From a checkpoint of a small transformer trained on Wikipedia: 12 layers.
MLP neurons of a small language model. Each row is named by its layer, matrix (gate and up: input weights) and neuron, and shows model dimensions 112-239. Each number is 500 + 40 x the weight over its row's rms, rounded and kept within 0 to 999. Numbers have three digits each. A neuron's up and down rows have the sign that makes its largest values positive.
After each neuron's rows, "fires on" lists the tokens most often at its 100 highest values on Wikipedia text that the model never trained on.

L3.gate285:498503475490483535437440531483493533491501455460514497443477478504463477490462524474510592559516506416504481491466547445504444425530467471569575504543521569430572487459458396418502477523477515459458504512517508529508489454526471514504454498519485442488471503413499522458497468447502550539490505478548505494533545496495512508536544534497496468500490425547525510465567516441504558506469
L3.up285:465476519539518518487512506439503503519511549496480524454510487431537509629511536504503422427505451490495475479422436508535496469553509426517522472532479512516550517543463459432510522495548497498529493509504471416432468481460494505492520472498478485541503530443534496519436468408449501540511556431481452495501502464441510442473460546410499462471506569518397483509557483465554486464485
fires on: ")", ":", " −"

L5.gate108:551465564477487474482442523495483507467404427468525521469479456412523530462515524562503545522539527481517451471538424474509520400555469466506545524442523509475517544502522416378494539496563501501468516532458464554501476485530467459469450501532482502492457488487554453508511464476515519506449424536438501518577511461481566457502485554426473442523539431511500510494527508486600480446441
L5.up108:569537485561408534441449527447514525529512522484493505429455536527540556520480541555503508508448512508514479509435544514505485476533481561500467481459547507532450517471468484511443479500510523501443467503478487474427509441549501578528496503612483519424543486467450458508481468444547512514461510494460466531558571553578497559483480471500512538475569428546512525485477506448536553486467
fires on: ".", "igi", "t", ":", "\n\n", "'"

L5.gate688:510517504529466474478487540525506574486536447537526486458515515513461494483485477498478482514504483411604494441486422478503480483526507515468498487508558465490463525488448457519535383449485421515514481487514432431520590469474478492518571549495482517563512484517499602477498533422446508556516571502462530486547511526444564446449494524478545465515438552462493448582476474533532498572534
L5.up688:503563503538512482534563502491475532496412479482480514524491498454504498531497492449445526508548554589515499595506453437470495505556520450429477524433552450518486527560528511442503533493490481551511563517455515571511476502500496547511484471509526419478503529520405522485504525555481564459476441505498498502520550502522601454522499501459462488480583450548564531540485450560516511518483
fires on: " of", ".", ",", ")", " from"

L6.gate332:484477477529550407439500542524440516502522498527481512522486511513477513450541491474511531455490512492508555548481403497472520580489485482428457498516501458442469480518563518471494514458459459437435571561486496492524580527570575546530535512491507489502510505440420517473508490519507543418510463496497518537570562497494547505437473465422473525467519476459530473501461580440530465611493
L6.up332:471558552522474443443518496510444520542542511516525491519529482513536477572539551496543482421514428513522536487568471528490507537518571483566487517450507496478478511438482507546464543492435510455461526495494498489468553498482564552496453520476485529513521473540553429478484552521527510464484562494557479538539543432463476512559494561431490498512556518546523439545472489408505485445484
fires on: ".", " images", " Academy", " ("

L6.gate334:560528512521477461494508532529495555414448487561426484498534522470481535482516466537440497502514599495431498525481407435492582465511459542508469505513528449398451524461511496434511462467523427532510456463500426468516536598502488452472491522485528524583448513532521505495449458520505480417538567480514510476437517521512494421410510462546491495536495457542451485534544496547584549577439
L6.up334:479480466510484442535440480487505516466478498507468521577517552465452497502470417524444536561506576493468472498497428491531488560516464516542457547432555526486477512461487439498505490435495474570571465499545465505516438579504510486451426448479561496544407465513456529556491460549481484424467498408438535496475533495471482450475541485514423488494512484525565468469467539540510483529487
fires on: ",", ")", "é", "or", "te"

L5.gate292:546487503476539435407497542537525527505479520525566493509467509448535492497559476491498509506441509556449510537480438478415459449556492466516510484524572444431501545492437503469563509534518556506516487615495467506607548511470486526517567446494494538530499509475501552487439516510405447515472521496412478490456546531470534515408472464447503495502504463462509496576522514589553464450546
L5.up292:638476477525489445489492448449518486512544489522473483464515520449550505485488459504510478474497508540509535571457523405540545537517530514530447432453628508413493482514434457507527540478507470445529451518474543521565491528495509525441524544481485516508503466418505453448534499550497499548538548515478444395500481505536554513495479479532542524504529449515447425587517485503497486465520
fires on: ":", "ra", "e", "vi", "\n"

L6.gate125:498461474475514499564581596514503482516475493485499472437510486444515495520556450514519509409486484525492548522467521495517519460477535417462435609530562413479442552492468467443573459478509508537483571503547437465497523482557504548526527429432547527513500424439512478496527542517426495483487558465496476453505463505535492525481518520498488522474453504572477589562479499519472509517550
L6.up125:559536458488483524500471586478524594474495498416483492454572508483525507456506486501564517504529445451464554567441528495516487518507533427462461547385606493419560463438502497543513505566468478544526487504467444521485511460446480456440466517455531459473571516496556563466513518501495521466562555467556519482486480503601468514451565507513518505424510434552561545566502455536498466423493
fires on: "\n\n", "\n", ".", "e", "'", " or"

L6.gate100:407525486513521474453531500608479467530446479453496446552511460489457461466547472487516544536516446531457475503490535534544571506595506510586524516469417531457458494532488477517551467520463518516443530539520467448510469507442482556521588506503540447499466490409533548518506549494538479418472432475548471523537488485486454510483475530516516422553559473518462517566564498542499525472514
L6.up100:509507493520536459445521495417569592457540502446488490440516479471526584590559500530472499468556447445465461524504486439556552507573479459472514553512509530440541483494480482443513470522481539481488461412459482548464501512433480462501520515486467532569493444528517499564412535526478476530521526516507476480536527461459493499483477515503516492527443567545484520562456534553547571540484
fires on: ":", ".", "p", "pp"

L3.gate185:504576503521539514538580492461542439506521547540622503507465524495467465433499423428505469486492537460497534452537557566510513478490483497470470470478536417513525450529469461488511492453458526542553432468586510409538465494498623485483500509552514523541468548538457470485551488536556460532505514493468454499528544476466505429502555470510524491459445562523526551506521478551463504528501
L3.up185:480558551524491454454599521467430492479504462443536472432526475556478546506593530491510533475544483542612521507487452469446541549440436509486478471577489534542477495521512451468470527474443410543452516465486440504514477523492472475518503496490538429489493467492521542511485514560512521459510510477529601492538546463525498484506508522517443472520535583549535463508476519466512437480441
fires on: "er", " larger", " southern", "man", " higher", " season"

L7.gate967:564534492514522462500473512473505560388453483515501503532511514434550518426450519599465486562598572498526533589464412498546538486515537485482499509514545413484560519460507475469489455486501410515507528462470420518491499536511473561516587483501522531588465511442527498480419500518460499527538545472495549468475502544527563412452467448504440508445543544485503432451411515481516488466487
L7.up967:517466437499448526530536483534486491488472538559454486530480524481495455491466477536431477521521511477395478582517492539556474507413543465437516560489531503475531510481513542502480575438587527505537509463517559439511440488447431518537533481526607482477573437432570488530546490506525517501543543482529478499524466544537499511446464475472462508511528520568490435493559501508472488461481
fires on: ",", " to", " |", " (", " and", ")"